config = dict(
    n_head=8,
    vocab_size=32768,
    positions='rope',
    optimizer='adamw',
    beta1=0.9,
    weight_decay=0.12,
    warmup_steps=209,
    decay_shape='linear',
    final_lr_fraction=0.0,
    steps=4619,
    dataset='wikipedia_en',
)
MLP neurons of a small language model. Each row is named by its layer, matrix (down: output weights) and neuron, and shows model dimensions 272-399. Each number is 200 + 30 x the weight over its row's rms, rounded and kept within 0 to 999. A neuron's up and down rows have the sign that makes its largest values positive.
Before each neuron's rows, "fires before" lists the tokens most often just after its 100 highest values on Wikipedia text that the model never trained on.

fires before: " |", "%"
L7.down1710,234,181,183,216,173,163,157,155,180,222,216,229,212,197,208,238,158,191,216,129,184,208,203,229,198,196,191,205,201,214,166,203,235,206,191,190,222,200,245,182,265,176,209,194,274,193,191,177,232,196,193,210,140,155,211,251,175,182,185,202,128,200,197,195,200,181,166,162,185,164,184,201,243,223,235,246,215,160,183,175,204,160,213,189,198,129,164,232,161,195,270,137,186,261,154,259,187,243,201,196,196,247,215,216,198,228,195,153,233,199,243,223,218,196,232,190,214,190,191,201,219,155,184,182,189,221,178,215

fires before: " |", " of"
L7.down497,223,161,163,211,208,177,246,192,229,241,208,181,258,221,163,191,160,178,173,189,165,249,208,171,161,214,172,148,158,182,193,210,198,208,263,264,184,185,176,211,209,211,179,222,203,220,196,183,211,162,190,207,193,208,194,133,215,285,201,179,217,193,137,157,178,277,177,181,182,207,255,192,215,207,203,130,192,187,213,192,201,212,146,189,184,185,206,202,194,166,206,237,245,235,243,225,174,185,166,178,193,192,224,242,190,203,183,146,244,174,172,191,191,216,224,201,195,143,166,220,234,184,179,188,178,247,251,205

fires before: " |", " 1985", "continental", " Inter"
L7.down1019,158,208,196,208,210,206,270,227,161,222,214,180,194,192,229,160,175,242,184,147,200,209,212,233,142,203,177,186,179,197,196,178,202,164,190,180,216,215,176,200,150,191,240,168,207,197,218,182,167,166,226,194,174,217,181,174,243,197,238,226,248,172,183,190,218,189,248,166,166,168,188,242,201,253,161,203,208,161,183,192,155,264,225,227,217,187,153,188,167,183,173,199,195,214,197,163,177,255,186,183,199,202,207,216,203,235,206,197,215,218,166,176,147,213,235,188,224,212,241,229,162,173,197,218,148,186,230,209

fires before: " |", "+0", " /", "\n"
L7.down1140,241,246,225,196,222,213,237,221,208,240,190,208,200,187,172,236,239,193,166,128,227,190,195,159,177,219,143,216,200,184,223,233,205,175,178,162,119,263,211,162,244,200,189,247,266,192,198,214,223,242,206,206,176,161,139,180,159,170,139,175,184,169,160,239,215,200,226,198,193,241,190,172,167,237,227,193,204,215,198,190,275,203,185,179,245,200,219,126,173,181,177,196,191,192,152,208,189,264,203,183,225,171,161,288,174,144,133,240,183,193,221,227,184,190,176,209,165,208,203,211,206,198,215,178,153,185,195,216

fires before: "|", "-", "G", "\n", "3."
L5.down1554,213,77,240,204,262,180,196,192,192,213,221,227,228,211,213,220,208,193,173,210,202,213,157,198,135,244,212,178,195,217,196,209,199,196,251,195,174,148,251,201,157,247,219,225,197,208,230,199,236,201,181,197,202,217,183,210,168,193,217,189,299,228,231,194,252,207,156,233,264,210,232,174,192,199,185,207,179,226,193,210,205,206,206,191,176,225,215,276,152,212,228,223,228,237,219,191,151,190,147,202,139,239,213,278,220,231,188,226,216,185,209,190,243,233,155,199,192,167,222,233,212,204,235,209,184,208,142,56

fires before: "-", "\n", "|", "7."
L5.down37,201,123,269,162,187,210,244,200,210,220,196,231,222,186,224,159,179,211,175,202,250,170,183,218,145,239,247,187,165,213,207,240,193,212,232,209,172,186,162,153,203,220,180,233,227,173,224,213,229,267,197,159,216,178,236,275,225,164,222,163,290,191,206,187,261,193,176,231,210,218,195,245,164,203,223,186,192,257,252,190,215,217,263,184,194,218,199,188,159,210,200,211,190,262,238,191,176,172,121,223,188,194,203,260,207,210,223,205,233,222,173,121,187,205,169,194,243,210,161,191,194,194,198,175,199,229,174,108

fires before: "\n", " Baseball", " Railway"
L5.down1397,172,58,217,204,166,180,199,233,185,212,250,273,195,228,188,251,175,185,185,136,253,231,196,192,168,221,277,162,205,229,204,196,184,222,232,185,196,232,195,181,191,194,186,187,225,221,150,183,220,142,209,214,190,188,200,175,246,214,167,170,227,196,222,197,204,182,137,211,208,199,195,273,153,199,219,189,191,205,245,184,190,194,193,193,170,189,162,206,180,220,197,192,185,215,219,177,236,159,212,242,177,167,252,157,177,223,168,235,246,197,155,233,241,200,183,212,193,217,204,206,212,254,186,192,166,204,223,198

fires before: " |", ";"
L5.down294,188,155,233,231,178,228,215,193,196,183,218,254,191,190,174,198,232,209,203,178,194,206,219,196,188,186,203,216,165,199,199,181,182,138,222,218,202,243,167,211,251,149,244,228,238,183,194,182,202,235,238,231,151,223,215,211,228,229,206,226,133,203,200,209,208,185,180,246,166,210,219,260,211,218,179,252,197,268,199,181,221,181,181,198,249,198,199,213,241,226,201,190,204,180,157,225,218,243,243,176,210,214,201,219,187,182,163,226,229,208,179,270,207,181,223,211,171,239,203,216,174,174,133,241,166,127,157,158

fires before: " |"
L7.down390,285,217,207,206,158,220,231,198,184,196,211,224,192,233,138,254,154,213,202,161,229,240,173,204,197,190,184,177,162,198,179,201,210,196,170,159,145,247,147,189,156,178,181,181,160,180,203,155,193,156,237,236,216,197,214,211,153,195,219,189,202,147,168,231,160,230,184,140,201,226,190,211,192,205,219,168,159,166,176,246,225,198,199,243,234,197,201,206,198,203,198,132,216,173,221,219,178,191,184,219,192,178,233,229,205,222,226,245,238,171,201,252,201,221,222,185,175,268,210,193,233,212,215,179,202,200,198,249

fires before: " |", " –", " [", "\n", " (18"
L5.down1460,207,103,135,169,197,214,159,197,195,157,254,260,200,241,272,165,193,241,236,201,246,184,184,173,213,240,212,222,194,193,191,192,222,174,167,195,169,181,224,209,166,195,197,191,233,174,163,168,180,142,194,160,136,176,208,187,181,189,217,194,204,173,176,209,213,203,166,167,241,178,174,219,210,212,136,165,243,153,252,233,165,178,205,231,194,240,179,183,180,203,175,149,192,235,199,249,188,198,186,165,231,161,169,179,166,216,176,205,190,215,167,140,162,218,195,236,184,245,236,232,175,115,178,186,139,202,189,193

fires before: " 0", " 0+0", " 2", " Republican", " 1", " Democrat"
L7.down1628,189,64,201,190,181,163,218,185,207,207,205,171,166,181,151,230,213,176,175,210,212,169,198,228,170,214,242,162,213,178,212,184,227,174,175,186,221,181,202,208,165,197,144,246,183,169,120,171,169,193,183,243,172,177,200,161,206,157,206,172,226,230,188,227,226,168,172,197,197,183,190,215,210,186,195,219,153,222,228,247,238,205,268,199,170,218,128,215,262,220,226,163,246,151,179,252,183,133,170,164,205,250,193,79,165,202,238,193,227,190,186,233,215,214,188,176,196,211,226,215,205,225,176,196,222,215,172,152

fires before: " |", ";"
L5.down1119,249,215,203,189,199,146,240,229,167,189,230,187,165,194,222,210,179,161,177,215,199,210,214,213,184,228,173,212,233,129,223,272,211,203,174,169,168,190,219,216,144,206,239,247,240,241,162,195,270,192,205,192,214,204,192,169,201,195,187,227,224,209,168,239,239,188,110,187,174,194,226,223,281,176,221,241,137,191,176,205,191,228,190,176,245,142,183,120,208,221,222,241,221,207,180,195,195,192,221,204,201,237,184,221,179,247,195,177,189,221,182,193,192,221,192,206,242,173,240,170,297,243,180,191,209,176,189,242

fires before: " |", " of", " on", "]"
L7.down725,244,173,206,246,167,229,236,214,212,194,185,201,157,193,146,179,212,142,180,162,207,231,195,182,203,207,169,150,221,203,179,200,203,226,177,199,202,203,223,154,215,174,187,150,226,197,226,199,190,197,201,179,199,213,166,137,224,187,194,249,161,170,156,227,198,162,189,189,217,206,174,228,222,240,201,173,199,199,177,215,230,171,236,200,151,218,191,232,195,217,250,220,170,172,135,185,179,211,200,265,221,215,216,189,272,214,200,252,180,225,201,201,253,224,174,212,206,221,203,188,220,209,173,182,170,264,201,201

fires before: " |", ";", "5", "19"
L7.down1426,194,293,218,247,206,211,129,201,221,162,200,202,188,218,188,183,207,220,190,186,232,198,227,217,171,201,184,186,205,200,149,166,216,199,202,188,217,170,241,227,186,150,181,272,199,207,193,208,219,199,199,252,211,176,161,168,166,155,198,202,207,249,246,234,223,173,214,154,178,212,192,184,211,156,163,242,172,161,193,166,208,184,239,129,189,235,218,219,179,169,244,196,203,204,253,202,189,170,196,199,198,186,235,256,213,251,199,215,201,183,245,187,193,208,204,190,210,195,142,224,188,239,140,190,229,213,240,224

fires before: " |", " –", " -", "\n", "–0)"
L7.down1627,204,213,200,192,212,152,204,220,157,182,214,180,172,166,213,180,164,199,204,204,217,220,208,251,178,203,216,263,194,166,192,204,156,245,159,208,206,174,154,242,174,176,205,247,225,159,216,154,273,210,181,160,135,165,181,227,179,173,218,221,156,269,190,176,229,232,229,178,196,172,181,200,128,191,199,235,154,224,199,213,176,201,168,148,149,218,218,167,208,220,206,210,130,209,219,243,155,263,180,228,183,230,196,249,197,250,204,216,206,190,178,176,224,172,178,206,223,160,232,197,207,223,158,250,185,228,213,176

fires before: " |", "ariat"
L7.down92,172,209,193,184,188,187,201,191,181,174,212,225,191,230,215,175,223,176,157,175,208,184,187,168,161,193,217,142,202,247,198,186,233,231,230,166,193,240,227,120,224,167,179,204,211,179,247,231,183,223,191,186,196,208,200,213,168,214,247,176,173,239,171,189,217,187,211,216,219,233,200,174,241,210,232,164,229,213,235,194,198,185,200,193,205,227,203,183,193,147,185,267,134,212,159,212,219,216,163,180,222,165,120,188,183,183,201,228,228,205,189,158,174,206,250,226,173,267,173,225,182,212,213,152,181,227,207,247

fires before: " |", " of", "\n"
L7.down333,172,92,237,246,185,222,187,215,179,187,216,163,223,244,200,189,236,251,270,156,186,224,193,234,216,191,180,169,189,200,124,165,170,230,192,187,221,178,179,189,149,203,215,192,211,190,160,206,237,248,191,213,200,205,228,197,243,171,180,225,162,226,231,276,217,221,261,192,198,161,192,161,212,192,207,225,227,231,196,154,185,218,248,223,183,146,213,211,219,173,202,214,222,196,168,216,185,214,223,177,288,208,225,175,216,225,203,172,194,209,245,177,243,180,176,215,232,199,269,216,215,201,182,207,164,245,208,172

fires before: " |", "8)", "6%"
L7.down287,232,212,235,242,166,208,207,220,217,226,162,221,166,201,162,170,156,206,171,207,249,215,197,226,208,253,199,205,154,230,189,170,228,206,218,198,211,215,157,241,240,236,204,240,187,239,187,140,226,198,265,170,214,226,203,206,187,220,239,192,177,198,204,171,202,210,270,190,206,203,185,243,211,198,183,151,202,211,217,190,225,210,185,155,200,169,244,173,205,192,188,236,253,170,226,243,182,195,125,203,237,227,234,174,203,240,161,241,185,251,212,208,209,208,198,188,181,135,185,162,233,213,220,178,216,222,225,253

fires before: " |", " ×", " year,"
L5.down820,225,166,227,216,225,222,234,206,146,208,166,248,199,180,193,193,208,208,194,207,205,231,187,187,247,178,202,154,213,208,172,276,241,200,178,277,178,213,166,216,217,179,232,196,223,239,191,169,172,230,192,210,232,234,191,195,202,202,186,170,185,196,218,173,177,171,239,223,236,239,199,163,198,217,202,165,204,205,222,215,253,204,145,171,197,193,195,232,156,242,165,186,231,235,186,242,195,219,185,180,249,227,194,209,151,224,186,218,190,182,160,231,208,206,226,132,211,190,271,195,208,213,249,179,207,159,213,191

fires before: " |"
L7.down411,191,213,207,202,241,215,206,166,235,192,197,179,199,175,194,187,195,264,158,173,244,216,187,257,209,209,230,200,188,175,157,213,161,260,182,176,189,195,205,226,244,236,216,233,139,211,212,203,225,217,228,150,210,226,157,235,251,201,254,197,152,186,178,216,233,165,178,178,191,162,220,197,229,143,214,183,204,204,209,215,172,198,176,239,220,199,217,240,188,151,237,213,217,223,236,208,145,287,215,213,173,195,213,245,266,215,200,263,235,170,179,184,178,218,243,195,246,219,196,190,242,207,191,199,192,220,229,175

fires before: "\n", "|", "-"
L5.down809,210,167,188,142,215,223,231,210,204,206,172,212,194,153,224,201,212,209,189,175,187,219,165,208,236,179,205,171,239,226,184,220,232,209,217,213,210,201,219,141,198,191,204,182,229,112,173,197,166,179,231,199,205,175,214,208,173,189,237,179,173,216,189,195,216,193,111,230,237,235,152,190,231,180,196,188,196,239,237,245,146,195,216,172,215,214,184,186,206,232,192,201,195,189,203,204,168,156,187,173,162,147,213,188,230,196,249,199,180,210,217,191,236,209,210,203,175,203,209,176,147,160,231,202,193,232,176,126

fires before: "\n", " The", " It", " He"
L5.down545,188,83,184,201,219,198,200,234,183,187,213,229,194,166,181,249,254,174,177,151,183,198,234,224,191,128,212,184,209,163,274,179,171,211,219,189,223,235,236,187,226,191,189,199,214,231,198,194,228,194,203,197,185,263,126,220,215,208,225,190,144,265,191,176,209,157,179,185,174,233,237,148,237,137,232,196,161,137,214,206,218,193,168,149,164,218,176,194,180,202,200,203,187,179,206,234,268,150,181,203,200,272,177,218,179,213,219,152,225,113,193,161,204,253,197,221,211,169,235,160,168,226,201,196,167,226,234,182

fires before: "-", "\n", " -"
L7.down1276,143,159,209,194,188,162,162,213,189,171,192,266,134,144,168,191,176,213,176,160,213,218,217,161,204,211,202,216,228,216,233,211,179,157,195,202,212,232,188,216,192,186,205,244,254,204,167,202,193,203,194,252,225,208,181,220,168,209,140,160,198,180,193,207,205,194,209,181,262,254,197,159,201,177,198,194,194,218,220,254,183,150,147,159,216,231,189,238,201,233,225,188,196,241,158,157,219,147,210,203,216,189,218,286,165,217,233,169,200,154,166,208,237,225,188,205,216,178,213,216,149,260,215,243,180,213,199,187

fires before: " |", " days"
L7.down758,328,146,196,166,173,193,215,183,187,207,229,213,228,221,196,208,168,200,241,197,202,238,190,215,173,204,195,179,174,151,173,255,217,145,198,219,162,156,163,206,216,151,178,216,196,168,191,133,189,214,250,224,207,173,148,235,175,204,204,231,163,168,184,183,187,225,208,173,237,246,146,224,229,213,226,218,202,194,228,189,256,159,186,227,209,200,199,183,165,194,225,183,204,189,190,254,156,199,210,250,160,227,171,206,194,186,212,246,243,184,204,268,180,199,203,192,188,209,169,193,214,213,207,221,230,204,181,252

fires before: " |", " to", " and", " as"
L7.down1881,221,305,173,166,214,203,273,177,165,185,200,168,204,170,228,197,277,215,205,222,271,261,173,157,190,181,229,191,162,182,167,114,178,223,208,152,235,215,234,159,167,178,198,224,188,183,199,144,197,219,194,164,227,229,191,227,191,175,235,237,220,196,242,204,196,214,221,230,236,242,221,167,234,184,205,140,215,166,187,189,199,159,121,178,206,245,197,130,215,232,188,171,227,183,222,207,226,206,222,179,214,243,209,244,242,225,179,189,189,149,200,193,253,128,213,237,183,217,173,192,169,178,182,257,196,158,212,147

fires before: " |", " of", " is"
L5.down1709,219,253,217,292,206,210,230,228,191,188,216,227,223,243,203,176,201,184,214,204,186,219,138,258,178,227,192,175,232,145,229,187,203,178,198,221,217,182,181,194,149,207,172,210,273,205,178,232,152,222,187,165,207,168,207,218,227,213,231,200,238,221,232,151,206,189,211,219,159,228,158,185,235,249,161,237,182,178,198,213,241,205,192,259,226,216,197,224,224,173,254,249,210,157,160,238,194,181,197,227,142,210,192,239,190,203,285,195,255,205,134,214,149,194,181,197,216,214,189,219,245,210,203,160,211,186,184,132

fires before: " |", " Rot"
L5.down2006,221,163,193,193,204,165,222,186,217,222,204,154,227,215,147,189,211,210,228,186,194,187,161,202,199,178,233,188,142,158,215,137,199,133,203,226,184,164,170,186,131,193,248,262,199,181,218,130,189,203,209,208,189,173,172,260,204,180,240,152,142,123,183,212,167,213,226,233,186,236,214,149,213,184,158,186,206,234,207,182,217,197,212,276,201,152,126,174,209,192,196,246,185,140,226,184,251,238,165,198,174,209,201,214,220,194,217,228,257,221,177,240,161,177,198,169,237,176,151,187,156,185,195,181,151,171,170,241

fires before: " |", "%"
L5.down1734,209,272,170,233,195,191,249,143,226,213,218,171,205,214,152,201,217,255,218,220,198,216,176,224,226,212,226,166,188,192,198,180,237,172,233,250,183,193,215,205,173,229,212,197,196,190,275,206,162,288,198,201,198,153,160,211,192,202,206,204,193,187,186,209,158,231,202,200,157,207,194,171,244,206,194,183,201,205,179,208,207,180,158,189,254,191,172,115,160,193,188,172,204,209,188,196,205,181,243,211,175,225,200,248,175,234,182,225,194,211,203,212,183,137,211,175,220,202,203,228,198,225,167,211,193,219,134,192

fires before: "\n", " The", " After", " He"
L5.down1261,210,48,221,184,209,195,146,186,189,229,211,205,251,165,192,177,152,208,201,185,196,160,167,207,219,231,241,167,219,206,212,178,212,204,220,221,205,150,238,190,213,173,198,220,219,211,178,183,172,200,193,223,230,230,159,245,180,231,198,214,225,161,153,234,182,193,227,215,230,238,214,213,243,201,232,236,253,233,251,233,190,206,200,262,194,209,165,209,160,194,220,174,220,145,191,218,152,200,188,185,208,175,271,238,197,247,221,192,193,185,112,207,241,242,240,219,205,203,200,234,206,196,230,240,219,230,204,189

fires before: " |", " of", " were"
L5.down1520,188,198,121,193,146,149,217,167,211,199,219,181,211,169,165,235,203,231,167,186,200,171,218,214,203,190,169,197,165,195,202,175,219,164,197,206,187,237,229,190,197,184,238,227,229,200,165,164,175,212,239,173,202,235,193,208,187,230,201,220,213,217,195,243,222,217,181,176,188,231,125,138,227,209,207,196,200,130,216,185,206,203,229,192,209,167,209,156,228,262,210,171,158,190,160,208,169,155,174,225,251,212,188,241,207,252,221,238,249,191,223,242,164,211,150,211,175,201,178,187,160,251,155,189,185,233,199,281

fires before: "\n", " The", " In", " He", " She", " On"
L5.down1975,180,71,209,215,181,200,199,160,194,253,178,184,240,195,212,195,188,232,225,177,222,195,171,224,201,188,205,171,241,216,206,150,174,181,244,164,196,200,190,225,185,187,198,233,193,183,207,212,193,214,171,210,165,211,192,175,190,206,267,209,200,242,193,221,238,217,198,151,185,160,192,248,200,165,182,220,172,237,186,230,211,190,199,210,198,188,205,242,174,158,177,218,234,223,150,184,184,240,216,260,210,130,199,159,185,175,216,170,232,200,179,253,208,173,179,191,222,203,272,163,186,221,222,216,209,191,193,208

fires before: " |", "\n", " to"
L7.down1442,192,169,238,207,216,182,168,215,196,226,224,137,267,182,162,186,175,219,212,198,231,207,201,228,222,197,179,173,182,190,242,197,209,254,181,243,221,264,229,234,172,208,189,189,154,180,149,234,193,204,232,194,247,139,219,226,187,177,194,223,188,190,226,197,207,166,247,184,180,192,166,213,160,178,247,192,199,214,211,203,200,211,204,212,181,170,198,219,143,228,186,188,183,207,243,169,149,241,155,269,193,224,199,119,194,183,189,186,211,241,144,173,200,181,211,191,226,190,151,199,218,178,202,150,200,188,154,199

fires before: " |", " a"
L7.down1997,200,175,225,196,227,211,234,164,228,204,223,215,228,165,224,187,196,174,193,205,247,226,185,260,234,232,197,167,220,227,184,211,172,208,225,150,192,218,184,223,169,188,216,244,232,201,160,183,225,209,161,210,211,175,203,203,198,219,240,249,214,224,217,157,232,261,257,178,238,237,194,148,258,158,191,201,227,193,180,217,204,172,237,145,182,173,200,175,220,148,258,195,190,145,167,206,214,213,199,172,184,201,232,216,230,243,176,225,202,203,211,207,178,177,228,151,214,176,173,153,203,206,216,190,174,167,199,223

fires before: " |"
L7.down1937,150,250,286,159,220,252,195,213,210,195,154,220,220,194,142,186,170,208,193,203,187,222,223,180,254,221,157,235,194,236,176,181,265,183,253,212,184,209,174,205,195,135,260,196,210,177,207,179,201,215,229,196,227,217,251,234,168,231,211,186,140,201,192,179,196,232,225,180,179,164,178,191,185,209,161,209,230,214,223,149,176,222,231,191,156,206,245,148,207,152,183,215,189,168,211,207,170,175,198,232,215,187,218,187,127,170,160,198,184,220,254,188,189,241,218,116,203,229,194,205,214,155,227,182,187,225,247,196

fires before: " |"
L7.down659,198,136,207,239,174,154,172,202,235,172,175,244,182,260,182,234,199,223,218,212,169,149,237,254,160,206,203,129,193,171,189,165,207,207,181,172,157,188,215,210,236,217,223,202,178,182,196,229,173,217,232,141,218,191,163,271,211,208,197,184,185,189,223,215,191,183,233,203,258,207,168,160,248,223,198,222,182,241,154,162,158,195,183,212,198,191,160,223,215,222,194,240,193,175,218,205,237,184,147,174,160,188,187,196,152,176,208,250,263,258,221,246,136,230,153,174,190,231,230,197,200,232,202,189,229,229,231,171

fires before: " m", " 2006", " |", " m,", " 1985"
L7.down249,253,175,200,174,253,214,224,206,216,283,160,208,204,193,203,186,197,181,244,160,171,162,145,150,191,175,189,205,202,193,211,207,217,193,252,186,182,183,171,206,205,141,211,203,240,200,198,198,184,194,204,179,184,164,187,199,227,173,226,282,147,224,164,201,194,194,207,192,199,191,181,269,183,225,194,192,218,168,177,162,200,195,189,188,251,214,194,195,186,155,193,208,215,211,254,164,146,187,187,214,199,234,208,177,246,171,242,194,190,181,189,227,172,188,144,193,253,227,238,146,156,160,248,175,204,201,149,196

fires before: " |", " in", " at"
L5.down1686,196,258,245,205,173,211,161,220,200,208,222,198,223,261,217,165,193,207,186,197,158,192,135,198,175,196,191,188,221,129,152,185,206,235,255,200,138,180,237,235,237,215,238,243,209,202,221,175,229,253,207,189,199,167,202,237,182,246,244,208,219,201,240,239,167,186,206,184,245,210,202,202,202,183,197,190,199,164,164,201,210,216,244,279,193,209,192,270,181,207,169,224,191,233,211,154,179,222,172,196,203,184,241,214,242,220,205,204,253,219,211,207,175,179,196,233,201,198,212,251,190,229,158,173,211,166,177,155

fires before: "|", " -", "|---|---|", "\n", "-"
L5.down1430,205,133,250,209,215,218,186,204,191,274,204,172,224,252,188,157,187,163,230,245,220,187,188,200,166,198,223,196,174,212,178,212,159,178,162,193,173,184,201,215,148,239,191,200,223,181,200,226,204,194,228,227,163,167,178,200,205,197,235,164,252,210,221,207,251,179,186,274,243,163,209,201,216,217,177,221,205,247,248,237,189,172,258,197,178,207,181,256,171,229,188,231,241,196,205,216,160,205,171,215,171,169,153,250,197,209,269,204,150,213,164,154,197,192,223,204,197,155,224,198,222,215,219,189,199,213,186,87

fires before: " |", "\"", " (born"
L7.down213,244,181,197,226,165,206,158,235,180,204,155,236,176,210,201,174,141,214,145,234,233,158,191,151,196,196,246,178,224,215,228,256,242,207,194,174,215,193,230,200,192,170,206,185,213,171,260,193,140,234,189,245,199,200,162,241,224,182,217,175,201,181,154,210,186,138,195,179,136,169,229,195,212,211,229,192,163,191,176,247,212,248,229,216,193,203,207,161,205,185,216,250,220,161,186,178,231,203,192,188,190,216,180,216,131,161,208,204,211,204,225,177,210,194,202,190,163,208,208,185,236,212,180,124,214,236,216,270

fires before: " |", " 0", "\n", " 2"
L7.down1027,169,192,236,155,209,223,230,184,192,199,240,214,175,255,178,223,208,178,250,169,171,229,233,250,175,225,176,192,213,200,236,171,189,183,220,266,230,203,263,211,193,154,217,175,196,168,184,123,223,167,156,166,171,191,258,192,210,189,189,173,140,165,165,231,205,200,184,186,215,186,209,216,196,200,173,230,199,178,217,249,295,234,172,228,160,191,195,206,179,242,233,200,232,243,204,218,158,184,186,219,195,238,188,161,231,170,206,182,242,222,222,172,140,237,226,211,184,191,188,189,215,205,192,190,178,162,208,153

fires before: " |", " m"
L7.down861,211,238,230,201,223,272,243,209,201,215,198,97,177,191,149,200,237,174,217,208,205,218,231,235,199,187,220,205,193,208,245,189,291,190,199,187,220,171,203,190,190,219,204,221,194,200,226,177,228,197,222,210,213,246,160,226,222,182,204,213,229,227,206,211,218,212,220,196,185,155,209,154,202,198,200,171,166,192,195,204,189,192,182,195,155,265,272,168,184,214,139,224,206,182,161,177,202,214,213,190,177,225,191,227,188,233,166,243,169,198,217,219,192,177,253,176,216,166,177,201,183,233,184,223,182,223,190,211

fires before: " |", "\n", ";", " decision."
L7.down1808,164,206,199,153,161,242,190,172,185,206,167,237,228,203,159,214,241,218,204,171,191,200,204,156,210,205,192,236,206,234,187,181,159,241,208,154,195,185,211,198,201,149,204,190,203,160,250,171,234,231,210,188,178,147,184,161,181,246,193,182,162,188,192,216,209,168,196,164,205,145,173,195,252,173,210,208,212,196,270,190,210,179,199,172,200,154,179,201,180,263,245,218,188,204,216,265,253,252,149,220,170,205,217,177,179,186,142,174,202,198,218,180,200,205,200,168,189,224,205,205,179,257,171,180,165,172,159,178

fires before: " |", "+0"
L5.down829,245,276,223,208,203,218,224,237,225,172,236,191,183,175,204,196,161,207,200,223,178,228,170,164,197,208,163,203,251,201,224,182,227,235,206,154,199,176,236,221,189,173,200,275,193,191,193,228,182,179,200,208,199,136,158,224,185,232,262,320,244,230,174,258,160,192,206,187,192,200,263,236,227,206,234,190,188,155,145,276,211,214,175,261,210,211,189,209,187,161,169,191,187,202,138,213,218,227,262,212,184,188,206,181,157,171,224,186,167,258,226,198,237,194,138,212,143,243,192,224,165,190,202,225,198,207,171,234

fires before: " |", " polymer"
L5.down77,191,169,152,244,179,289,212,206,184,283,184,216,164,185,175,204,204,228,160,188,173,166,186,208,207,251,185,209,221,237,176,175,170,192,209,196,193,241,203,243,200,247,162,186,222,230,227,194,149,167,203,157,185,188,194,190,249,198,225,237,197,193,207,225,211,197,207,206,162,203,159,149,170,226,195,230,181,158,220,223,163,182,194,171,231,187,213,149,258,175,272,171,186,176,226,175,175,188,178,160,188,198,140,221,162,217,191,184,218,211,204,189,205,192,156,260,155,170,227,166,153,198,175,182,163,157,240,194

fires before: " |"
L5.down67,281,185,165,220,179,159,206,201,221,208,180,160,217,210,144,205,165,181,210,162,221,167,209,163,193,175,180,186,216,155,176,158,167,170,189,227,132,194,195,238,220,208,227,243,210,180,191,179,179,210,208,152,183,203,175,180,201,198,167,200,169,194,201,187,202,172,179,168,100,202,221,187,212,231,244,214,221,200,177,177,182,176,189,247,147,193,208,162,167,205,211,181,187,212,189,134,215,239,194,176,195,233,214,193,192,212,198,225,249,221,182,176,174,202,225,208,196,203,178,179,206,201,194,189,164,175,242,257

fires before: " |", "\n", " of", " (Gls)"
L7.down958,224,183,212,190,198,170,174,209,175,249,226,233,206,215,209,186,223,247,181,181,233,236,228,181,193,193,211,120,214,224,207,167,174,193,209,230,252,209,249,166,141,227,239,207,216,155,244,237,176,186,192,172,161,206,201,149,194,222,151,167,158,189,264,184,196,184,254,195,197,209,231,197,169,159,236,127,191,218,205,219,245,219,153,241,215,212,208,199,173,197,199,203,199,173,146,190,177,187,203,214,194,255,214,260,227,205,176,223,215,229,166,195,133,164,197,169,169,208,179,161,186,209,164,227,207,190,234,209

fires before: " |", " m/s)", " cm", "nd"
L5.down198,213,200,214,222,121,191,242,169,129,249,217,199,179,172,179,164,210,201,233,235,136,200,202,203,191,248,159,214,185,202,252,232,199,268,190,220,200,232,259,173,191,239,182,235,207,175,142,156,187,227,181,234,232,185,127,167,183,253,171,168,189,189,226,180,215,149,173,221,218,211,208,165,215,192,204,168,179,286,184,214,204,190,163,249,233,194,242,170,253,189,149,245,260,168,196,201,219,223,204,180,212,247,193,222,155,179,227,183,188,219,209,250,218,242,252,207,211,205,221,165,191,236,151,185,172,187,180,231